Part of a small language model's weights: tied embeddings, 554M tokens.
MLP neurons of a small language model. Each row is named by its layer, matrix (gate and up: input weights) and neuron, and shows model dimensions 592-719. Each number is 50 + 10 x the weight over its row's rms, rounded and kept within 0 to 99. A neuron's up and down rows have the sign that makes its largest values positive.
After each neuron's rows, "fires on" lists the tokens most often at its 100 highest values on Wikipedia text that the model never trained on.

L3.gate1279:40 54 41 43 63 56 51 40 49 52 46 60 34 40 55 41 43 55 53 61 56 41 34 20 55 39 57 55 53 59 33 53 42 46 44 54 54 53 55 57 30 60 51 48 44 36 50 46 61 60 41 37 56 49 46 59 50 44 71 51 49 70 54 37 59 37 55 66 42 35 45 46 53 67 43 67 59 48 51 49 50 71 47 37 55 66 51 47 46 53 50 45 53 48 54 62 46 59 72 53 53 38 29 50 46 55 49 51 53 37 44 59 47 66 49 35 36 56 47 50 42 50 57 44 42 56 72 67
L3.up1279:44 47 59 48 36 54 52 52 49 51 39 41 57 49 42 27 63 45 39 34 52 52 52 46 52 43 60 43 60 65 30 41 61 45 51 58 43 68 54 50 49 52 52 43 57 52 49 54 47 48 57 37 36 42 49 62 60 31 66 41 47 64 51 53 53 51 47 31 42 40 36 43 53 49 46 42 40 50 33 51 51 46 58 44 52 61 50 64 57 49 50 38 48 53 49 45 33 59 42 45 52 37 49 48 38 41 44 36 64 49 54 48 68 42 51 57 38 49 56 55 50 34 55 47 53 60 74 37
fires on: " of", " to", "s", ")", "le", "}"

L3.gate1208:64 69 70 40 58 50 58 66 43 66 39 33 37 60 41 63 55 68 39 57 58 51 55 62 35 34 51 50 49 69 45 49 53 31 52 66 46 57 51 34 51 55 50 50 37 63 49 47 48 47 37 43 44 59 47 49 51 58 62 48 56 46 60 39 64 55 58 53 45 43 56 58 47 54 50 56 46 68 48 46 34 43 61 76 35 45 52 52 40 44 47 34 47 25 53 72 52 49 52 57 50 55 54 49 40 33 33 46 48 15 52 55 44 51 51 47 57 55 32 48 41 41 41 53 25 54 52 48
L3.up1208:47 58 61 68 15 52 44 51 28 69 39 49 66 72 34 57 56 52 37 37 46 48 41 50 54 51 49 46 46 51 63 36 68 33 50 59 54 43 44 46 71 70 53 58 35 36 52 64 60 35 55 38 40 36 47 56 45 42 55 78 51 48 46 46 45 26 40 37 60 43 46 60 62 52 51 53 70 67 56 44 41 40 47 50 68 49 53 42 39 41 28 56 29 54 50 37 46 34 42 54 36 40 53 58 35 44 35 47 38 65 41 65 36 63 37 61 50 56 51 37 52 50 48 82 61 50 52 47
fires on: "f", "in", " and", "out", "im", "app"

L3.gate1731:42 66 60 57 56 60 49 37 54 61 59 40 45 56 53 45 60 48 46 49 54 40 57 42 47 21 47 45 43 54 36 52 43 60 42 40 60 56 68 51 60 60 42 49 63 47 57 49 50 47 47 59 39 28 47 63 59 55 63 45 53 73 55 59 69 59 60 53 49 50 63 51 53 43 38 46 49 53 40 71 63 44 46 36 52 45 54 48 61 48 69 57 50 44 39 71 42 58 32 38 46 31 30 63 37 58 52 62 57 40 45 55 47 56 63 52 60 56 54 43 28 32 33 59 38 45 54 49
L3.up1731:52 37 48 73 43 52 60 57 38 65 64 50 36 54 41 43 50 42 48 46 57 43 53 57 42 44 56 52 47 36 50 45 35 51 50 39 34 65 58 45 34 49 68 49 43 34 57 57 66 58 46 23 44 43 66 66 43 39 50 53 37 42 50 58 55 20 55 35 44 55 42 45 36 57 50 56 56 56 42 63 59 68 48 36 39 59 45 50 56 43 58 41 51 59 57 46 39 45 54 48 59 52 50 48 54 36 38 56 53 51 43 79 63 58 58 38 76 42 48 46 39 41 31 58 48 31 33 62
fires on: ",", "01", "y", "72", "rel"

L3.gate1634:41 46 46 57 36 59 36 54 69 64 48 57 37 42 26 56 54 56 56 66 53 54 74 67 45 58 63 43 52 30 42 54 41 56 59 55 56 46 49 35 59 52 57 58 47 50 38 51 37 61 71 50 39 70 54 48 49 56 44 59 39 46 54 47 64 62 62 43 71 51 37 40 58 37 44 42 59 55 22 33 69 51 58 50 35 66 64 44 64 39 65 49 46 51 64 46 72 43 47 66 47 48 44 59 59 49 44 57 42 66 45 47 58 50 45 44 44 67 48 71 50 38 58 49 53 47 44 74
L3.up1634:58 63 47 62 49 52 44 41 34 48 54 39 61 43 43 48 64 46 39 58 67 46 52 47 51 54 59 56 52 36 44 36 56 60 56 29 49 38 64 36 56 56 69 51 38 22 40 58 30 46 54 58 35 70 56 53 46 37 39 50 55 52 45 71 49 49 72 57 51 70 55 40 32 53 59 57 40 34 41 34 43 50 55 52 54 48 55 47 60 54 50 58 52 40 37 58 60 50 53 51 50 61 62 58 52 59 49 56 40 45 47 70 39 53 43 52 40 63 37 54 53 44 51 40 53 43 37 46
fires on: " most", "PI", " (", " largest", ":", " highest"

L3.gate1135:35 45 40 49 61 71 54 54 53 59 41 60 47 43 50 46 48 61 40 57 48 31 39 51 57 57 35 43 46 66 43 40 44 56 56 46 48 49 72 59 52 56 44 50 40 46 43 39 38 43 43 44 47 52 41 34 53 39 49 52 36 39 53 32 41 50 52 42 56 53 50 53 39 67 64 52 75 64 48 44 51 49 69 43 66 49 54 44 44 41 49 51 42 61 63 46 46 58 58 67 58 51 41 70 53 54 31 54 38 47 63 47 48 51 49 38 45 54 57 58 38 47 45 38 59 39 69 59
L3.up1135:59 64 41 35 28 58 67 53 33 48 48 59 30 56 38 61 53 48 56 53 33 45 30 56 50 34 41 52 72 57 42 47 50 36 51 40 52 70 48 57 56 40 66 49 42 46 53 49 42 37 51 44 33 43 43 56 44 69 42 39 45 58 56 58 48 44 64 67 56 38 55 58 43 57 63 72 49 56 42 43 47 34 56 48 58 58 60 51 66 50 37 52 34 53 52 54 72 41 66 48 58 44 47 40 33 55 43 42 48 53 57 65 50 46 53 61 44 57 57 32 58 58 56 52 52 52 48 54
fires on: " and", " of", " or", " that", " in", " to"

L3.gate262:49 47 58 48 45 52 46 52 44 53 51 51 55 51 57 49 56 58 35 58 48 44 29 52 59 51 42 49 39 40 54 38 65 67 60 58 48 86 62 60 47 60 53 62 51 51 56 39 48 43 32 58 41 55 52 40 60 56 36 35 48 48 35 39 60 46 50 68 40 70 58 53 57 59 44 58 46 44 52 50 56 55 55 54 60 55 52 60 43 41 33 50 73 52 47 40 40 40 42 55 51 45 54 56 45 33 51 53 54 31 46 67 49 44 48 57 53 34 47 39 62 31 47 49 58 34 68 57
L3.up262:54 57 45 42 44 58 49 50 32 52 55 52 44 46 50 57 51 57 62 62 56 45 55 57 61 56 70 45 56 43 38 68 30 70 58 43 72 57 48 43 42 67 48 56 62 44 57 44 44 71 32 54 69 46 49 41 65 47 45 40 61 55 47 50 55 66 46 44 55 50 44 55 72 37 32 38 48 47 38 53 52 51 50 45 39 44 44 55 52 46 59 59 40 66 50 16 51 59 35 49 60 49 45 58 59 64 40 78 44 54 53 52 53 42 52 48 56 27 39 42 39 40 61 52 52 46 62 48
fires on: ":", " |", "–"

L3.gate666:42 55 32 44 40 52 47 62 57 44 27 53 50 41 53 62 33 61 48 47 61 46 57 56 33 36 43 58 46 50 60 45 32 60 72 52 40 47 60 45 40 54 49 73 51 51 65 61 43 36 60 39 54 62 42 41 73 45 63 53 28 42 66 49 45 42 48 61 47 56 53 40 58 61 51 38 61 43 47 37 49 33 47 53 49 58 62 62 46 52 51 57 45 57 66 30 52 55 56 52 55 57 39 35 48 39 50 62 58 39 49 51 56 45 60 44 40 36 58 33 54 58 46 49 36 44 49 51
L3.up666:36 49 48 50 42 47 42 45 51 48 29 58 64 44 43 48 55 58 47 48 39 51 55 46 36 54 43 37 48 58 50 56 60 48 55 69 55 47 58 28 47 43 65 51 60 52 58 39 49 40 55 54 57 57 29 36 44 43 45 54 39 49 47 48 46 47 45 55 34 51 50 45 54 55 44 30 57 56 53 48 60 57 60 34 34 47 30 58 36 53 32 66 64 37 49 58 40 37 48 45 38 43 59 49 45 45 50 27 54 40 61 46 38 41 63 38 65 53 45 60 51 47 56 54 45 54 61 46
fires on: "-", ".", " station", " Ch", " -", " |"

L3.gate1014:57 36 56 56 59 55 50 51 51 54 60 53 48 46 50 39 54 48 66 47 47 50 44 54 48 54 54 49 34 40 48 36 51 58 48 58 42 51 34 43 52 64 51 42 50 42 42 61 42 58 66 16 46 49 30 38 42 45 51 46 58 53 75 55 47 51 61 52 59 60 57 56 54 55 61 58 57 48 40 53 45 61 59 66 51 64 38 30 52 61 41 34 51 24 42 55 54 31 55 45 44 39 57 72 50 45 46 46 45 57 42 56 51 40 65 47 37 53 25 54 40 48 55 48 53 51 40 62
L3.up1014:53 46 37 69 52 41 53 38 62 63 55 51 44 46 53 38 57 53 54 51 62 48 57 58 53 42 47 54 42 35 44 41 51 40 34 45 46 56 44 64 54 51 43 39 47 55 36 57 63 51 66 51 64 40 49 45 37 42 49 55 34 29 58 52 54 34 55 47 45 37 43 51 50 40 46 47 58 77 43 44 50 61 53 46 55 44 56 34 48 55 52 37 67 43 48 55 45 41 57 40 54 42 50 32 50 58 45 41 45 45 35 43 59 59 56 43 52 44 36 67 46 51 52 47 66 42 44 63
fires on: " |", "ort", "il", "ost", "ar", "ell"

L3.gate435:42 59 47 49 62 52 44 43 44 44 47 44 54 47 54 41 43 45 23 43 67 33 42 58 54 58 50 56 38 53 39 37 44 35 58 47 49 59 58 79 27 65 59 57 50 47 34 55 56 55 53 45 51 50 57 40 53 38 37 55 50 55 51 35 58 49 46 61 50 46 41 48 54 60 53 38 67 58 35 51 48 32 56 57 60 49 53 45 48 50 64 54 53 46 51 44 55 42 63 54 33 37 33 62 36 65 50 65 54 46 37 35 37 53 54 57 60 35 69 56 63 65 55 42 58 41 48 61
L3.up435:66 59 36 49 34 59 56 47 45 48 39 45 30 46 32 35 47 47 57 55 40 51 56 54 49 45 53 47 60 64 53 56 44 47 45 46 61 36 48 54 41 54 35 56 52 51 47 60 38 48 61 44 44 56 42 60 47 39 55 46 58 38 65 57 41 25 48 47 62 39 40 54 60 35 36 46 53 52 66 31 37 41 50 37 52 44 37 32 47 50 52 54 47 52 39 38 40 50 55 50 47 28 41 31 53 47 47 44 46 51 54 44 53 63 67 53 31 47 63 44 47 69 48 33 74 58 34 35
fires on: " |", " of", "ite"

L3.gate563:45 53 50 45 54 34 44 65 52 48 29 41 48 58 52 55 47 46 44 62 52 46 48 58 48 75 52 50 67 53 45 48 46 48 50 44 48 63 36 68 57 51 50 47 44 46 57 56 58 41 65 65 38 21 60 58 35 46 49 42 52 40 69 31 33 40 65 63 45 63 37 64 33 63 41 53 52 54 36 49 47 62 67 50 48 37 64 51 46 49 72 66 62 60 59 45 47 61 38 48 34 67 45 53 49 40 45 43 60 44 43 33 41 57 49 49 60 64 51 56 58 57 43 48 64 35 47 50
L3.up563:52 47 34 39 48 42 45 62 54 47 52 56 42 65 58 60 49 66 49 41 52 47 38 47 41 73 57 47 65 64 56 53 31 44 47 46 51 38 52 28 50 41 38 39 43 67 81 55 47 55 38 48 48 44 47 53 52 38 45 40 39 36 45 54 46 52 58 64 52 58 47 44 34 33 26 30 52 43 41 61 55 52 55 62 50 53 46 77 55 48 71 58 51 44 50 58 45 52 32 61 59 67 47 50 58 43 50 50 58 47 64 49 43 53 77 48 31 49 53 48 76 52 67 36 45 59 50 35
fires on: "\n", " (", "(", ")"

L3.gate1962:48 43 55 48 51 42 44 37 58 41 52 55 44 35 48 40 51 67 50 55 70 45 55 34 56 55 68 76 61 61 54 43 42 46 50 65 46 59 55 67 43 51 47 46 50 66 28 53 50 41 56 53 61 60 51 52 46 49 59 48 44 41 60 52 51 58 65 32 50 52 51 33 43 45 58 67 66 36 50 58 38 48 57 62 66 60 49 54 47 49 59 36 40 43 56 64 49 48 61 61 39 51 58 54 49 50 45 58 50 32 46 52 50 51 36 46 59 48 55 42 48 46 53 59 57 45 53 52
L3.up1962:79 45 47 63 44 66 51 71 58 52 51 70 56 40 37 54 56 74 59 46 44 42 49 52 56 44 45 44 47 43 73 48 39 43 41 56 55 48 66 61 67 42 60 55 44 43 59 56 54 67 39 62 63 54 48 65 57 56 61 71 47 25 65 44 60 51 62 65 53 62 45 48 61 29 56 65 56 40 58 47 51 35 48 69 63 39 27 52 60 50 46 33 43 42 44 45 56 24 49 48 41 61 43 54 60 45 47 67 42 53 49 57 40 36 47 47 65 60 56 35 62 54 44 45 47 55 34 50
fires on: "–", "ov", "-", ")", "/"

L3.gate1721:60 61 53 68 41 48 46 50 44 66 38 49 46 51 49 51 50 44 54 52 55 47 50 53 48 45 47 55 57 54 57 43 46 37 52 49 45 27 48 52 53 47 53 43 50 41 30 47 29 38 47 59 65 61 40 51 55 36 46 50 56 22 70 50 42 67 60 48 62 52 48 59 53 56 31 34 47 51 50 32 59 57 58 57 51 55 57 40 66 47 49 58 47 57 46 49 56 52 57 55 41 70 46 55 65 57 51 47 48 44 55 68 43 62 46 41 72 62 35 58 58 66 44 52 32 41 21 71
L3.up1721:60 59 51 41 44 50 37 56 37 26 52 40 69 46 52 41 52 51 55 55 50 39 47 25 49 51 55 56 53 40 58 51 47 57 54 39 40 63 66 56 67 42 47 41 49 54 52 46 36 26 55 39 67 47 63 41 64 36 54 50 67 48 44 72 55 48 51 57 47 38 59 48 32 52 55 45 47 64 42 48 30 48 39 79 45 61 47 55 49 47 50 48 60 53 41 48 33 50 59 53 58 47 52 45 43 31 49 52 75 73 47 34 45 36 42 47 43 52 31 49 43 57 55 49 47 42 44 53
fires on: ",", " (", "in", ":", "ow"

L3.gate1122:48 38 58 47 57 43 39 51 48 38 49 51 48 35 67 48 60 70 59 62 24 51 44 39 52 58 43 61 63 38 58 54 50 63 47 53 52 59 61 47 41 50 36 59 61 58 36 63 52 61 65 30 48 50 58 30 59 35 45 56 43 66 48 47 63 54 38 58 56 52 44 45 56 50 52 51 48 48 53 57 72 65 36 64 45 48 44 37 45 51 62 60 63 67 47 55 52 49 55 53 53 49 38 60 53 44 57 51 50 49 52 42 26 50 43 55 62 55 43 35 57 56 53 44 53 43 52 58
L3.up1122:41 35 19 41 47 53 63 28 41 48 48 55 40 34 55 43 50 55 62 55 59 48 58 54 48 66 56 49 30 46 42 64 38 60 63 24 50 57 43 53 67 46 44 53 65 55 54 65 41 53 46 64 46 35 54 45 39 27 44 46 43 54 44 57 56 49 54 52 55 50 45 51 28 50 50 45 45 62 49 39 64 57 32 47 47 43 34 51 63 52 50 58 43 58 66 47 36 59 44 49 62 22 58 51 40 58 46 46 58 40 49 42 49 48 47 44 57 40 32 53 64 61 46 52 77 32 68 69
fires on: "–", " company", "b", " film", " footballer"

L3.gate1824:38 50 59 57 48 57 54 54 49 54 40 34 56 47 43 36 50 48 44 50 53 34 45 52 66 36 59 60 56 44 61 57 48 49 23 36 45 47 50 68 49 56 29 53 60 60 48 52 52 44 63 52 50 38 60 57 39 37 40 53 49 55 62 28 46 72 51 61 65 56 36 62 53 62 50 55 51 55 49 54 67 34 58 37 43 57 61 53 37 42 66 55 40 33 59 65 40 35 53 44 32 56 40 51 44 43 48 41 44 52 68 39 44 69 42 49 58 47 67 40 48 55 60 57 57 32 54 48
L3.up1824:54 27 38 49 41 77 36 56 50 37 48 42 38 57 48 27 48 56 50 63 47 39 52 62 61 36 55 40 55 47 49 66 39 51 40 47 48 64 56 66 65 49 44 38 67 50 36 43 49 32 49 57 47 44 73 45 60 40 40 59 44 63 45 59 57 43 36 51 43 55 60 62 48 53 61 55 57 61 63 56 66 41 49 56 34 40 50 50 46 41 51 61 63 61 42 60 36 40 59 48 49 40 43 53 40 39 53 46 53 33 51 38 53 43 35 50 43 48 63 42 33 61 51 61 53 50 51 47
fires on: " |", "."

L3.gate864:57 61 50 36 53 39 55 45 54 54 55 37 58 30 50 42 55 37 55 47 50 49 55 52 52 46 48 42 34 58 61 33 51 50 55 66 52 63 49 53 49 64 36 35 60 53 50 68 45 38 65 40 62 48 52 49 42 53 46 49 42 40 57 40 58 47 54 44 64 32 44 52 45 67 68 53 54 60 58 38 39 41 59 47 53 44 43 55 53 63 40 30 46 52 54 61 51 48 57 53 33 51 51 74 54 54 44 25 47 50 48 57 49 31 56 30 36 59 49 41 52 49 40 29 36 34 62 54
L3.up864:59 59 59 58 54 54 71 38 38 46 63 58 52 57 45 61 58 50 63 41 56 49 58 45 45 46 53 66 55 55 72 30 48 34 46 29 64 40 54 67 63 42 49 48 32 64 40 53 39 50 62 48 72 50 46 47 46 47 44 46 46 49 47 60 36 57 49 58 42 46 53 58 33 48 49 60 52 54 65 47 59 46 25 55 41 64 48 47 50 68 62 35 66 38 70 69 59 53 49 41 66 38 66 53 52 48 36 46 43 45 43 53 42 54 46 38 56 55 49 50 66 47 54 35 52 43 46 73
fires on: ")", " |"

L3.gate2017:42 46 50 49 41 53 52 49 69 27 42 36 61 38 51 54 45 42 64 64 43 34 41 39 44 64 42 50 54 46 39 54 17 47 61 42 42 41 54 60 46 59 33 50 33 40 58 56 51 57 56 43 30 68 39 47 63 56 56 63 42 58 65 48 46 49 49 47 48 46 34 57 45 48 59 44 64 39 32 51 36 43 56 65 64 48 63 57 41 35 44 42 39 51 57 58 50 48 33 48 45 55 63 61 59 59 45 49 41 68 51 64 45 51 38 36 47 77 60 57 35 36 57 40 57 43 52 39
L3.up2017:63 45 47 52 43 48 47 51 60 29 61 63 55 55 46 68 50 33 66 54 50 49 40 45 55 43 54 53 67 58 51 49 44 40 46 47 67 36 69 59 70 66 50 45 48 54 64 50 59 58 49 39 55 45 65 50 61 50 64 50 61 45 50 45 44 60 49 38 48 54 26 64 51 50 58 56 56 30 67 48 61 45 57 80 45 57 62 48 54 28 79 62 40 60 21 56 43 56 37 43 50 54 67 36 60 54 31 43 51 56 47 48 35 47 56 59 55 39 48 42 38 58 28 57 41 56 46 52
fires on: "-", "/", "–", "3", "Early", "Career"

L3.gate336:48 51 54 51 60 63 41 34 34 38 49 47 61 67 54 34 63 43 53 42 60 50 39 37 69 57 59 38 40 52 57 42 44 60 44 36 43 64 54 61 34 57 45 29 44 58 48 55 49 35 64 41 32 51 45 52 53 48 58 31 37 54 53 39 48 42 55 51 57 58 43 56 79 64 55 55 42 40 43 56 46 47 62 55 44 51 51 44 67 53 54 58 55 35 42 59 36 41 57 54 51 49 32 55 48 32 18 59 48 42 47 51 54 29 72 52 63 35 53 35 49 53 50 56 58 46 58 65
L3.up336:41 51 47 48 37 42 39 65 63 43 40 33 40 55 49 56 48 52 53 46 63 50 42 57 56 50 61 49 55 59 70 42 39 57 37 47 45 43 38 57 74 47 55 58 57 59 64 44 52 53 55 64 55 60 54 41 41 49 19 36 51 70 49 69 62 53 47 56 54 63 46 53 45 44 63 57 60 44 34 61 66 55 68 36 58 40 44 38 48 45 50 57 66 59 59 44 65 43 41 59 62 47 36 43 39 36 54 31 60 56 55 34 57 49 79 64 41 43 56 52 25 44 78 58 71 47 54 43
fires on: "\n", ";", ".;", " |", " L"

L3.gate277:56 51 45 64 48 62 57 46 33 59 46 67 26 39 55 48 36 52 47 47 66 39 48 47 35 51 39 48 27 45 50 36 52 48 58 61 52 44 47 60 44 64 66 47 48 71 54 65 65 68 27 31 54 52 57 53 46 46 52 39 42 51 40 71 56 48 52 59 53 39 38 43 51 35 53 34 44 48 40 39 50 40 67 49 53 44 35 37 49 54 46 50 54 55 37 36 54 48 50 54 40 50 43 57 43 54 39 39 57 36 49 55 34 46 49 57 50 34 46 47 50 56 56 51 61 47 55 49
L3.up277:58 56 58 45 39 51 40 42 47 46 60 66 35 52 42 38 62 51 41 47 47 58 68 48 52 52 45 50 59 48 50 54 61 50 41 40 63 39 41 67 60 45 56 70 49 57 63 55 54 50 38 71 52 60 46 51 47 42 54 35 41 39 56 62 44 62 57 52 51 40 60 37 21 43 52 41 59 44 67 72 43 50 60 33 66 51 51 42 46 37 49 43 54 47 62 41 50 48 50 58 42 57 60 55 49 45 73 36 35 55 51 52 47 62 70 69 55 45 60 44 42 62 66 50 43 46 40 64
fires on: " from", " of", " to", "born", "an", " |"

L3.gate42:43 45 59 54 55 68 44 42 51 66 52 44 49 41 48 54 46 50 42 46 47 53 48 46 37 59 41 46 45 51 43 49 43 49 52 58 56 53 45 52 28 52 66 58 51 58 57 43 47 48 37 71 53 70 54 43 60 46 27 39 68 54 50 42 69 57 51 39 40 71 49 59 43 67 44 57 60 40 37 43 49 37 41 59 62 60 63 50 52 51 60 58 48 39 52 62 42 43 39 40 57 49 47 64 48 54 54 44 57 60 51 34 51 32 55 37 52 58 65 46 49 42 70 36 56 45 54 63
L3.up42:65 63 30 29 46 66 38 54 53 50 45 55 49 57 53 47 44 54 68 53 70 44 49 70 37 43 40 38 43 59 50 56 40 59 52 43 58 47 53 52 65 44 57 38 68 44 59 65 51 48 52 63 54 32 46 52 46 50 51 48 58 53 34 50 30 48 39 67 53 59 59 62 53 59 52 45 48 54 41 47 59 44 43 33 59 47 53 63 47 53 40 57 56 50 38 39 44 48 25 39 66 55 48 49 46 44 62 41 50 51 55 41 34 54 46 31 62 51 50 32 40 72 59 66 54 56 50 44
fires on: " |", ";", ",", "year", " years"

L3.gate342:46 53 42 46 52 62 57 28 44 41 49 43 63 44 57 34 55 45 53 55 42 41 39 64 67 52 49 45 44 35 50 57 57 53 47 36 41 44 46 55 39 69 58 46 51 54 50 46 55 49 59 42 32 31 49 43 58 49 64 53 41 57 60 54 47 41 61 40 53 40 50 58 52 34 54 33 45 44 42 44 32 50 43 51 46 53 46 58 58 41 47 42 46 40 51 49 54 65 70 52 53 37 53 61 49 32 57 63 53 53 40 24 37 55 66 37 32 59 36 43 43 55 53 37 47 43 50 40
L3.up342:41 60 62 44 41 51 57 53 58 64 54 60 44 41 69 53 57 57 58 52 63 72 58 48 45 67 36 48 55 62 32 46 47 66 46 34 61 54 44 53 60 41 48 61 42 52 57 37 61 54 64 54 80 46 73 51 44 48 60 46 44 60 36 48 38 58 53 42 49 45 39 49 50 25 28 51 35 49 62 44 49 38 60 40 49 37 34 47 43 53 68 53 53 59 57 45 46 41 36 52 51 45 68 44 44 64 53 43 32 55 43 56 46 44 42 62 47 39 59 62 54 50 43 44 55 58 51 70
fires on: "born", " (", "\n", "ist", "ologist"

L3.gate1026:39 50 40 42 47 61 39 55 78 70 34 52 51 38 47 48 56 55 64 59 42 52 36 44 60 57 47 43 60 72 24 50 58 38 53 56 53 36 57 52 33 53 77 54 47 44 47 47 62 57 42 48 46 49 55 50 67 75 38 40 37 62 44 47 60 48 48 68 55 53 51 47 49 27 68 47 37 51 47 45 53 49 56 53 64 46 62 34 44 62 54 36 40 58 67 51 55 55 42 52 48 54 48 63 44 48 44 49 51 58 59 51 50 36 63 42 35 44 52 50 43 64 52 59 36 63 30 52
L3.up1026:48 42 53 50 67 47 42 57 57 56 50 49 59 34 49 48 54 34 53 50 68 51 50 48 74 53 65 48 51 55 44 56 51 22 45 42 50 57 55 53 40 50 44 30 44 49 54 46 71 63 37 51 46 33 44 56 54 26 60 53 36 40 53 42 48 56 64 46 43 53 40 36 29 20 44 49 41 50 53 49 45 39 76 40 62 51 44 58 36 59 35 33 42 39 49 39 41 36 37 51 53 44 39 40 47 45 20 66 58 60 58 64 45 57 49 64 46 66 41 63 63 63 58 61 53 61 42 39
fires on: ".", "les", "s", ")", "ates", "onia"

L3.gate1527:43 59 51 45 62 49 43 63 58 50 42 48 54 40 27 48 68 52 67 60 50 46 29 51 54 55 53 53 60 54 37 58 36 49 50 36 62 60 54 53 59 68 64 66 56 30 42 48 50 33 41 60 55 48 41 38 47 56 41 57 56 45 68 49 40 46 54 62 45 50 56 49 48 55 44 56 46 51 51 57 35 63 43 35 31 49 62 37 55 59 47 53 53 39 65 51 43 59 46 32 43 63 60 58 54 68 62 53 53 68 74 33 51 55 53 51 53 52 39 44 38 40 49 63 65 50 42 43
L3.up1527:56 37 48 67 59 53 55 55 34 56 53 40 52 35 54 44 45 61 58 56 54 46 52 24 31 43 67 56 41 68 56 35 52 59 43 39 58 41 53 54 54 53 57 44 51 39 64 48 44 43 43 55 53 58 40 66 57 44 65 38 47 53 48 45 40 49 51 62 45 63 55 54 40 49 43 58 51 58 36 45 39 47 59 60 55 35 42 52 52 57 43 56 52 44 54 28 58 38 25 54 32 57 48 54 80 32 50 44 56 53 50 65 50 36 27 66 61 42 47 51 67 37 54 48 43 62 73 45
fires on: " /", " |", "on", " 2", " ("

L3.gate802:43 34 26 23 59 43 47 67 51 52 42 55 49 51 55 33 55 41 48 55 39 36 36 43 57 47 39 63 53 55 45 51 46 43 34 37 36 54 51 50 58 61 52 56 61 57 38 67 50 40 42 41 37 34 49 36 64 53 42 51 42 58 62 44 34 50 45 65 41 53 53 59 35 48 42 34 44 39 51 41 50 39 64 50 44 45 55 47 53 63 65 56 40 47 50 56 53 52 71 32 53 54 41 53 68 31 45 55 35 49 58 39 33 61 69 38 47 48 51 25 45 35 46 52 54 48 43 36
L3.up802:48 55 59 56 53 45 35 51 62 36 33 57 50 45 52 48 50 51 54 48 55 61 54 49 46 70 58 67 55 74 52 66 46 37 34 76 49 26 26 32 38 32 48 68 45 29 58 38 55 40 48 43 62 50 44 36 44 31 42 50 54 42 53 58 54 67 28 65 54 55 59 72 62 33 47 36 56 49 64 51 51 45 51 62 48 37 43 62 58 60 37 51 34 47 69 65 43 55 45 45 29 64 40 53 41 49 45 47 54 42 36 47 40 35 47 51 58 58 45 53 65 66 58 54 33 60 55 33
fires on: "-", " |", " (", "\n", "/"

L3.gate1905:43 33 53 61 66 59 57 52 50 50 44 48 62 61 34 46 45 46 44 53 42 45 50 68 51 68 67 54 47 39 42 46 46 34 41 62 54 36 59 67 55 55 42 61 57 54 53 47 54 35 59 66 56 38 57 33 50 40 47 45 63 53 35 48 51 46 42 59 58 51 44 65 25 54 35 54 55 48 56 61 48 37 60 59 52 64 56 56 33 48 48 55 46 45 39 54 42 48 60 40 46 50 58 54 50 48 37 62 44 51 46 51 47 56 42 54 49 53 65 43 55 66 44 33 55 50 60 53
L3.up1905:50 55 60 62 44 45 45 51 56 47 42 59 72 50 32 51 46 54 59 55 50 46 43 49 51 56 56 47 54 33 58 49 55 61 34 34 41 32 53 67 60 48 43 41 37 65 59 56 49 40 51 39 51 38 64 70 23 34 61 32 48 49 65 41 60 53 45 63 52 59 59 41 67 50 49 59 48 46 61 62 49 36 57 61 51 49 57 29 53 45 50 62 45 43 47 40 38 44 49 45 55 42 37 59 53 55 44 68 45 43 68 41 52 42 42 65 54 48 46 50 32 68 55 53 65 56 46 47
fires on: " |", " games", ";"

L3.gate823:45 55 47 49 49 53 45 60 66 56 41 30 59 47 57 48 58 39 50 51 52 38 36 62 45 63 44 54 55 71 27 45 47 57 59 43 54 49 38 43 54 43 44 44 49 45 37 57 46 55 63 44 43 58 68 53 47 50 42 60 34 41 52 46 55 52 49 43 63 64 50 54 49 51 60 44 55 46 22 56 47 50 55 46 51 55 58 41 50 47 61 43 56 56 70 41 63 58 53 66 44 64 41 65 35 54 43 39 39 45 54 59 37 57 53 44 39 48 57 41 33 50 49 45 58 55 62 41
L3.up823:57 58 31 31 53 40 36 57 38 59 64 51 40 37 63 58 51 57 47 52 56 51 61 45 47 36 52 26 61 44 26 67 57 60 59 51 74 55 39 45 42 39 40 50 46 43 36 63 59 36 54 36 45 61 54 42 39 53 35 49 44 53 64 36 48 41 49 63 48 38 45 48 61 58 67 50 45 51 63 39 56 55 54 35 37 39 63 58 57 50 38 32 59 47 44 36 53 41 44 43 50 46 39 50 45 30 33 39 38 47 52 50 48 63 42 57 57 44 64 54 50 43 38 61 64 60 40 46
fires on: " |", " election", "|---|---|---|---|", "–:", " for", " →"